MLP neurons of a small language model. Each row is named by its layer, matrix (up: input weights) and neuron, and shows model dimensions 48-111. Each number is 200 + 40 x the weight over its row's rms, rounded and kept within 0 to 999.
After each neuron's rows, "fires in" lists the words (lower case) most often at its 100 highest values on Wikipedia text that the model never trained on.

L2.up561,201,191,187,178,152,200,211,252,176,175,213,157,139,106,203,246,154,157,212,220,231,159,241,232,220,142,181,223,158,224,155,149,215,237,158,272,256,320,230,194,194,200,211,236,116,186,200,243,196,194,191,201,292,176,159,227,226,191,208,115,184,255,119,179
fires in: "among", "what", "votes", "young", "whom", "throughout"

L11.up143,272,235,260,226,239,235,225,144,206,294,168,171,222,196,209,217,148,226,204,190,155,272,258,223,172,256,160,232,239,197,199,164,234,189,151,214,225,262,216,235,221,214,230,269,248,177,119,228,266,182,169,117,236,159,179,153,173,244,182,212,250,241,188,203
fires in: "due", "returned", "on", "addition", "moved", "transferred"

L9.up196,187,142,196,166,220,166,239,147,199,136,189,146,236,235,233,198,238,186,201,171,245,265,221,213,152,258,200,192,198,174,244,119,156,194,163,226,223,284,134,165,150,180,223,201,234,181,198,233,158,214,206,199,271,196,258,289,182,204,163,176,209,249,189,240
fires in: "1999", "1994", "1998", "1993", "1997", "1991"

L7.up459,308,147,221,163,174,247,172,223,182,179,216,158,177,225,221,111,226,199,183,147,192,222,268,147,192,185,159,197,207,209,168,192,200,173,200,229,151,197,230,297,201,213,49,156,227,246,217,151,106,193,162,173,206,196,213,288,209,262,205,272,203,183,267,178
fires in: "well", "is", "as", "are", "were", "was"

L7.up741,212,206,161,160,206,172,181,163,185,185,234,188,213,111,216,205,217,166,203,207,171,207,246,167,192,191,226,295,241,178,184,249,184,229,243,235,174,241,207,243,231,261,221,242,180,183,233,147,204,140,144,135,243,182,223,268,209,200,198,198,156,204,179,174
fires in: "to"

L10.up381,292,154,216,209,235,266,200,223,225,183,255,164,232,156,220,184,203,225,215,223,213,219,323,200,186,266,159,207,192,194,218,181,168,251,91,206,139,188,167,217,201,241,263,237,192,162,201,220,204,220,156,144,248,247,205,275,149,231,164,169,148,187,221,213
fires in: "on", "from", "2000", "the", "n", "of"

L7.up284,188,180,193,150,172,246,149,232,201,236,231,163,219,253,222,206,243,256,255,203,263,129,231,162,173,223,220,258,198,144,209,216,213,260,193,153,208,209,211,246,195,228,199,171,171,192,320,136,177,172,223,159,179,207,191,229,146,131,194,185,217,116,143,154
fires in: "12", "21", "11", "22"

L11.up689,282,176,212,243,180,210,205,189,215,56,253,191,221,170,201,195,165,222,182,244,188,197,205,189,154,264,263,279,229,213,155,233,188,265,270,138,208,252,254,220,163,234,240,199,219,181,117,225,173,101,210,211,287,263,157,145,176,215,149,213,226,209,265,182
fires in: "for", "after", "without", "of", "when", "if"

L11.up464,156,255,185,149,193,171,170,355,116,256,229,172,173,219,219,221,230,251,258,207,231,227,159,154,189,256,152,226,244,163,161,251,256,229,196,251,133,225,249,217,208,249,233,200,160,162,203,121,163,205,210,150,189,190,137,209,152,213,233,252,216,273,169,230
fires in: "was", "be", "is", "heart", "being"

L7.up28,224,223,192,174,192,201,168,185,163,196,193,215,233,220,193,205,126,308,164,164,204,241,251,227,215,227,256,188,228,215,142,180,184,161,178,270,252,230,159,247,203,209,187,164,223,165,102,229,220,168,237,154,150,225,203,218,195,181,144,222,240,183,153,307
fires in: "with", "well", "it"

L7.up833,288,234,254,205,203,184,168,182,168,151,174,218,214,200,197,196,177,206,214,254,172,225,285,193,95,165,233,241,273,203,148,289,200,193,217,197,185,225,213,200,154,269,189,259,174,180,178,179,128,150,138,190,126,193,200,168,191,190,156,181,215,185,252,212
fires in: "was", "to", "been", "from", "being", "be"

L9.up48,275,189,232,202,216,246,199,176,264,180,240,216,247,160,205,227,157,235,230,181,187,216,211,148,179,237,210,211,244,199,217,201,149,253,206,143,202,245,208,215,217,198,210,228,168,212,181,182,197,129,241,236,279,188,180,177,185,224,241,186,197,236,219,284
fires in: "to", "left", "of"

L11.up535,252,218,236,190,239,133,194,237,206,198,182,179,178,123,216,193,144,206,160,140,194,245,227,193,196,203,179,130,188,175,169,228,244,215,276,169,222,298,218,277,295,219,170,229,176,217,250,156,189,200,193,201,170,260,123,200,106,216,206,156,209,223,202,237
fires in: "was", "being"

L10.up546,205,226,184,177,231,225,217,259,217,169,139,151,160,192,222,149,194,208,193,206,200,241,281,193,170,239,158,171,222,194,133,234,209,130,166,302,241,137,119,261,141,166,231,248,199,187,151,167,213,189,220,173,244,171,184,261,205,201,129,105,202,157,177,235
fires in: "on", "there", "a"

L7.up57,195,192,209,160,151,163,193,275,199,267,229,168,218,167,199,232,217,216,172,273,233,262,153,186,220,237,201,166,204,214,169,144,183,226,179,166,139,177,187,239,228,348,202,141,179,206,269,171,259,192,263,251,195,214,216,200,222,239,211,112,191,206,163,226
fires in: "in"

L4.up93,242,223,266,210,143,246,175,253,154,174,154,79,215,178,206,235,200,166,209,213,131,207,248,276,167,174,188,196,193,189,230,137,207,221,192,232,312,205,215,214,216,216,269,314,168,197,206,209,189,151,192,239,178,298,204,225,200,241,186,136,278,120,173,233
fires in: "as"

L11.up414,215,190,155,135,240,218,143,280,223,281,130,151,170,103,208,174,153,167,180,230,159,172,183,263,202,167,198,164,233,191,226,189,231,191,176,189,189,190,176,140,278,208,198,170,163,198,280,179,194,216,234,232,169,279,244,240,168,303,235,147,142,150,138,239
fires in: "in"

L10.up421,277,194,200,181,241,216,247,171,222,239,144,169,218,226,186,173,253,156,248,145,214,180,226,225,185,174,142,236,164,201,187,230,221,200,220,156,229,220,139,225,197,232,212,206,208,192,155,141,229,164,222,227,152,164,223,225,161,213,153,224,214,242,136,169
fires in: "as", "an", "a", "the", "by"

L4.up648,158,161,234,181,165,236,180,199,277,219,184,161,181,269,220,203,215,165,153,193,217,168,208,218,182,223,184,164,211,180,222,220,176,135,193,146,94,129,173,138,219,238,211,201,208,161,198,166,240,227,225,195,183,195,245,166,177,190,174,187,199,191,211,183
fires in: "league", "cup", "election", "trophy", "championship"

L7.up760,224,283,230,194,133,225,213,217,229,166,201,215,237,256,223,167,176,283,154,208,215,224,237,209,213,176,126,211,210,198,176,205,216,117,163,235,192,210,117,270,207,230,214,212,134,206,193,219,166,182,244,195,228,189,196,260,174,222,157,225,272,242,241,244
fires in: "and", "with", "as", "while", "but"

L11.up683,252,261,197,171,223,191,169,184,239,186,167,256,193,205,190,191,290,199,250,150,240,201,194,196,174,207,201,247,211,174,217,269,231,172,204,212,266,232,230,253,246,263,119,228,168,230,237,141,187,242,187,236,174,242,204,238,187,175,220,134,181,168,236,216
fires in: "was", "being", "were"

L7.up234,259,244,219,170,193,289,213,227,145,226,228,173,143,168,204,174,249,239,210,198,225,270,189,128,159,182,291,214,245,208,234,152,253,255,187,201,216,228,171,217,192,201,169,202,225,276,226,245,147,135,206,247,139,233,180,160,195,173,218,207,205,204,162,212
fires in: "the", "that"

L4.up208,187,207,200,210,168,273,241,187,229,137,160,147,213,132,226,159,141,199,179,202,207,241,199,255,168,167,230,244,161,166,150,211,211,155,190,211,174,189,201,184,247,213,100,216,238,185,245,188,155,156,210,218,202,179,228,187,226,212,203,96,173,226,164,234
fires in: "al", "by", "position", "albany"

L7.up599,191,234,160,203,152,193,126,213,230,173,139,225,193,176,213,190,104,217,247,188,189,216,289,235,152,222,228,254,205,159,168,257,182,204,181,236,158,141,180,286,236,179,138,212,183,283,235,124,135,179,157,243,186,279,209,269,172,230,218,250,155,225,257,175
fires in: "000", "as"

L11.up757,233,171,218,86,250,224,175,144,122,262,192,203,187,224,208,225,142,183,229,238,140,236,264,196,177,247,228,214,168,197,152,228,248,219,132,249,218,283,111,177,157,151,203,189,138,222,211,194,206,97,261,212,155,271,266,200,136,169,212,138,178,189,133,201
fires in: "the"

L7.up392,166,171,195,214,218,210,155,236,244,214,242,208,199,208,215,213,296,119,225,132,217,252,186,183,205,244,145,234,223,196,200,242,189,189,208,204,222,179,216,265,235,270,178,232,123,188,276,176,192,199,249,267,209,234,216,284,118,179,140,222,189,187,250,194
fires in: "were", "was", "are", "is", "became"

L7.up799,263,121,213,254,200,197,258,237,83,230,173,154,248,165,208,236,165,241,197,214,176,241,232,198,138,216,228,186,214,187,149,254,198,199,138,227,218,235,225,207,237,170,209,251,232,177,207,162,116,96,157,220,237,234,202,186,227,232,160,191,287,285,198,219
fires in: "with", "as", "for", "at"

L9.up205,257,171,191,201,116,222,169,269,83,256,145,172,140,237,219,139,219,192,157,234,207,286,240,117,134,235,270,177,263,213,141,218,212,190,250,276,189,179,196,213,178,186,183,277,203,185,132,180,113,149,215,168,207,224,188,240,220,198,207,241,206,223,169,271
fires in: "however", "later", "there", "this", "moreover", "addition"

L11.up221,312,274,207,182,143,214,208,214,240,226,212,156,252,132,215,162,202,127,227,238,230,272,208,239,119,145,143,261,234,157,258,200,180,202,215,225,184,237,235,233,222,254,181,198,140,234,225,250,196,212,250,260,149,163,185,177,141,170,237,204,239,199,269,214
fires in: "was", "been", "also", "is"

L11.up482,242,216,247,184,206,211,206,202,170,246,211,127,242,198,194,125,242,160,134,263,217,215,223,195,105,205,193,273,158,204,145,208,199,211,240,241,225,239,196,220,264,205,222,247,186,225,220,217,210,140,215,215,193,177,213,217,222,217,156,195,210,191,199,281
fires in: "as", "sister", "was"

L10.up348,251,142,263,113,153,143,255,236,150,212,251,156,266,159,192,231,139,160,183,165,203,192,232,184,170,274,176,193,186,232,189,233,237,198,173,233,222,230,193,185,156,194,203,261,145,148,158,190,183,208,162,167,202,250,216,183,192,257,161,160,194,243,197,202
fires in: "under", "over", "time", "until"

L7.up211,238,250,195,162,143,214,205,200,177,168,189,217,186,161,214,232,166,245,232,158,258,198,257,119,219,205,90,158,219,204,248,163,191,146,159,227,185,260,186,283,210,254,226,206,167,187,183,208,214,156,257,152,208,218,251,250,229,251,211,178,217,190,208,169
fires in: "to", "and", "leading", "at", "on", "from"

L7.up825,302,180,201,227,196,152,229,223,157,208,246,95,142,112,206,219,182,167,231,208,149,222,248,175,166,169,145,257,196,205,167,162,190,176,141,291,132,257,190,250,200,195,186,275,170,147,214,144,227,225,152,136,258,248,247,230,170,270,203,113,151,226,245,158
fires in: "from", "at", "attended", "in", "living"

L9.up857,202,120,219,198,141,177,204,213,173,206,213,207,178,226,216,208,166,275,260,175,232,199,244,154,188,231,175,142,188,218,235,204,148,159,165,235,159,233,180,260,261,179,145,183,197,250,149,141,128,179,238,257,196,280,180,223,169,196,264,172,196,191,157,232
fires in: "well", "to", "deadwood", "beer"

L3.up566,213,246,253,202,166,226,213,265,167,187,207,213,162,191,209,165,122,192,196,189,170,244,256,195,218,225,211,257,161,205,218,288,203,226,177,197,201,149,201,229,198,189,210,241,198,212,222,201,214,212,220,166,242,212,250,120,153,185,201,166,185,286,154,294
fires in: "one", "each", "either", "cameo"

L11.up846,267,176,195,233,178,253,116,228,172,218,231,221,213,173,217,185,205,254,208,192,203,147,291,187,230,207,212,223,181,168,166,222,202,220,227,179,137,260,277,247,248,211,160,190,116,206,143,309,236,156,119,209,278,210,162,186,150,200,235,227,198,266,235,141
fires in: "of", "is", "s", "are", "were", "was"

L9.up298,180,246,195,160,105,209,235,207,162,241,177,183,208,302,215,294,189,216,206,237,209,224,205,253,200,191,110,227,224,183,238,162,185,219,154,227,166,130,209,234,279,190,201,224,253,259,161,228,272,167,238,152,238,270,174,159,182,243,179,210,250,285,138,210
fires in: "on", "to", "addition", "along", "uncle", "up"

L11.up234,186,178,154,190,211,159,210,228,222,156,200,187,254,64,239,205,186,92,257,211,300,187,146,193,208,163,255,197,161,162,175,167,221,171,123,106,227,196,258,223,149,203,121,246,212,150,160,236,156,185,251,151,232,245,175,155,141,228,193,167,195,197,202,169
fires in: "to", "would", "could", "should", "will", "g"

L9.up351,175,174,275,245,193,172,177,201,151,212,172,190,272,180,226,218,171,157,206,166,151,217,263,173,214,192,121,298,223,180,216,213,210,195,175,211,189,149,232,250,163,207,211,314,246,168,214,181,238,196,213,125,274,261,150,187,200,234,100,174,250,227,224,217
fires in: "be", "do", "can", "are", "have"

L10.up655,188,276,176,75,222,221,205,191,166,182,157,206,141,265,219,182,168,196,227,193,236,145,226,144,228,152,224,226,184,168,185,294,244,135,249,219,155,177,207,195,214,210,214,158,209,201,175,155,147,156,133,258,256,223,198,215,146,224,122,225,273,187,246,134
fires in: "a"

L9.up381,252,200,236,199,188,193,125,268,198,179,234,142,231,163,209,219,228,181,193,193,217,234,221,144,235,132,167,273,207,201,238,203,244,144,257,150,207,222,262,219,162,263,247,217,153,157,247,188,201,278,184,183,230,223,277,189,168,233,244,150,248,192,151,158
fires in: "and", "for"

L4.up751,236,205,202,203,177,266,218,244,178,202,123,178,248,171,198,97,186,322,175,199,249,210,270,181,191,204,220,162,170,198,160,264,214,189,180,175,220,204,202,272,201,233,209,221,206,169,247,180,170,219,295,217,274,237,215,221,107,185,134,179,164,185,180,204
fires in: "which", "the", "where"

L2.up706,272,228,153,251,170,280,181,221,181,213,162,154,206,197,211,129,179,283,179,276,234,224,203,231,159,157,219,204,183,188,215,211,204,169,158,163,192,162,186,176,167,139,182,205,140,219,236,209,183,126,236,163,202,187,263,268,233,192,157,212,289,140,192,227
fires in: "the", "it"

L11.up265,267,276,225,201,190,217,223,207,143,182,208,198,196,188,171,155,239,305,191,240,193,243,359,145,136,156,181,229,191,249,168,183,159,202,180,228,210,208,224,261,201,223,191,205,187,242,234,152,106,242,231,204,221,205,237,222,162,184,163,193,179,206,146,183
fires in: "that", "while", "and", "without", "when"

L7.up544,197,194,166,183,204,182,232,252,148,157,155,222,192,239,194,210,189,196,183,143,233,267,217,116,277,250,210,267,248,204,133,241,172,165,186,180,235,185,237,198,231,258,186,176,198,164,176,157,205,155,260,159,219,236,211,169,192,218,126,140,238,126,163,248
fires in: "to"

L11.up417,166,187,275,167,197,207,123,226,168,286,177,140,204,194,215,217,194,167,161,172,282,248,244,174,195,213,254,231,205,171,137,215,210,216,234,197,155,187,183,195,250,144,164,239,244,157,241,200,107,178,186,144,166,258,224,215,199,234,193,174,193,185,214,272
fires in: "was", "series", "song", "drama", "title"

L9.up959,222,204,231,168,199,234,200,207,136,223,218,184,163,192,204,222,207,187,234,161,173,210,239,214,204,180,216,198,122,193,140,260,187,248,192,265,177,193,105,285,174,225,191,142,191,209,182,207,242,145,195,214,167,265,242,212,169,181,145,161,207,255,143,174
fires in: "the", "this"

L9.up795,226,202,206,174,154,169,235,208,146,210,182,175,202,149,214,222,108,280,194,157,211,256,308,148,131,195,247,292,275,181,164,217,212,183,213,142,182,199,193,186,229,175,191,259,235,233,93,122,176,156,188,176,193,194,175,223,190,233,192,256,176,196,186,175
fires in: "as", "such", "by", "like", "also"

L2.up289,183,232,135,178,212,201,124,152,157,232,134,225,166,250,216,193,232,209,222,208,202,171,178,169,156,178,156,126,233,197,189,156,159,151,234,102,192,194,180,182,226,171,182,203,192,229,238,204,251,266,223,218,184,195,200,247,235,147,162,206,210,212,181,224
fires in: "station", "service", "election", "mission", "district"

L9.up184,239,186,170,175,177,244,127,250,223,102,191,214,166,184,206,159,230,205,149,212,147,212,235,191,177,162,199,110,175,189,192,196,198,187,206,284,285,225,173,223,177,268,253,264,149,256,239,151,212,180,192,147,239,273,246,150,231,225,167,149,219,174,213,162
fires in: "and"

L7.up643,171,185,167,204,204,182,171,216,223,138,170,182,210,203,221,127,183,166,185,201,182,156,206,191,151,172,167,202,191,181,147,265,170,227,202,189,183,188,214,238,254,194,141,263,222,286,235,214,212,192,198,199,222,210,242,170,220,243,184,188,153,203,162,183
fires in: "division", "prix", "war", "liga", "zone"

L4.up247,138,208,270,205,128,206,223,294,222,147,212,192,223,148,225,182,227,229,227,156,162,236,206,199,156,125,206,209,214,178,127,194,196,252,150,277,169,170,208,176,224,201,189,262,213,155,198,227,299,205,256,197,176,145,199,159,231,194,118,162,192,211,151,254
fires in: "national", "team", "medal", "opponent", "state", "place"

L11.up160,192,237,199,216,104,200,167,221,190,191,179,177,222,253,207,162,151,210,111,249,260,214,285,178,191,146,202,184,216,214,145,191,147,212,191,167,178,243,170,199,218,186,116,219,207,186,202,237,138,139,222,241,128,230,228,246,220,187,163,197,214,203,208,234
fires in: "this", "there", "ii", "which", "what", "evidence"

L7.up774,287,187,181,127,247,152,176,263,193,264,234,189,267,202,179,178,167,174,146,168,251,258,227,191,195,165,197,210,190,213,201,216,204,179,246,194,236,202,245,254,202,272,214,189,100,154,247,194,153,159,206,270,219,186,247,150,161,216,196,259,196,193,187,135
fires in: "of", "between", "from", "the", "as", "within"

L4.up234,213,208,191,203,196,186,210,293,222,170,214,161,185,181,215,154,253,260,202,170,278,222,219,113,184,232,247,253,243,221,93,175,176,273,196,287,207,161,207,205,221,293,203,248,252,252,214,184,138,198,170,219,224,203,212,195,128,222,154,239,138,165,167,246
fires in: "also", "later", "originally", "now", "previously", "currently"

L9.up324,201,172,194,186,175,268,181,235,133,150,202,169,189,273,196,215,235,143,191,230,169,180,246,131,165,135,257,274,145,145,222,235,188,289,242,181,216,188,206,225,246,234,193,198,208,213,159,173,133,174,218,194,194,192,215,186,130,216,169,196,195,219,162,164
fires in: "12", "11", "13", "22", "21"

L10.up576,192,146,256,221,213,135,134,196,178,275,264,134,123,108,222,152,177,179,191,177,190,208,277,169,183,174,201,252,193,201,195,241,248,207,229,230,138,231,171,198,244,187,172,224,186,177,195,199,143,160,115,181,257,252,212,205,200,210,186,208,176,248,306,205
fires in: "be", "not", "have", "get", "know"

L4.up833,165,199,215,230,162,150,222,238,186,184,102,204,320,189,239,201,215,188,195,194,203,244,197,191,227,250,159,214,187,158,224,169,190,193,208,170,172,145,237,177,207,197,139,271,222,194,167,154,209,211,139,159,215,232,225,134,175,219,192,200,237,214,142,247
fires in: "can", "would", "will", "must", "may", "could"

L10.up194,233,188,231,133,157,225,221,189,147,128,197,188,181,128,193,153,201,137,186,260,186,177,233,201,183,207,218,339,184,195,219,235,197,248,239,154,203,252,151,183,164,165,264,233,193,206,204,150,236,173,215,182,136,199,165,201,167,226,167,228,232,217,115,267
fires in: "and"

L10.up844,195,230,177,226,186,241,138,181,202,218,135,133,193,94,226,140,174,177,140,238,284,273,219,264,120,138,215,218,199,191,204,217,197,230,199,252,220,244,197,228,204,242,188,261,197,233,304,217,163,140,157,140,259,196,243,195,123,203,205,219,282,153,218,296
fires in: "the", "for", "tim", "sam"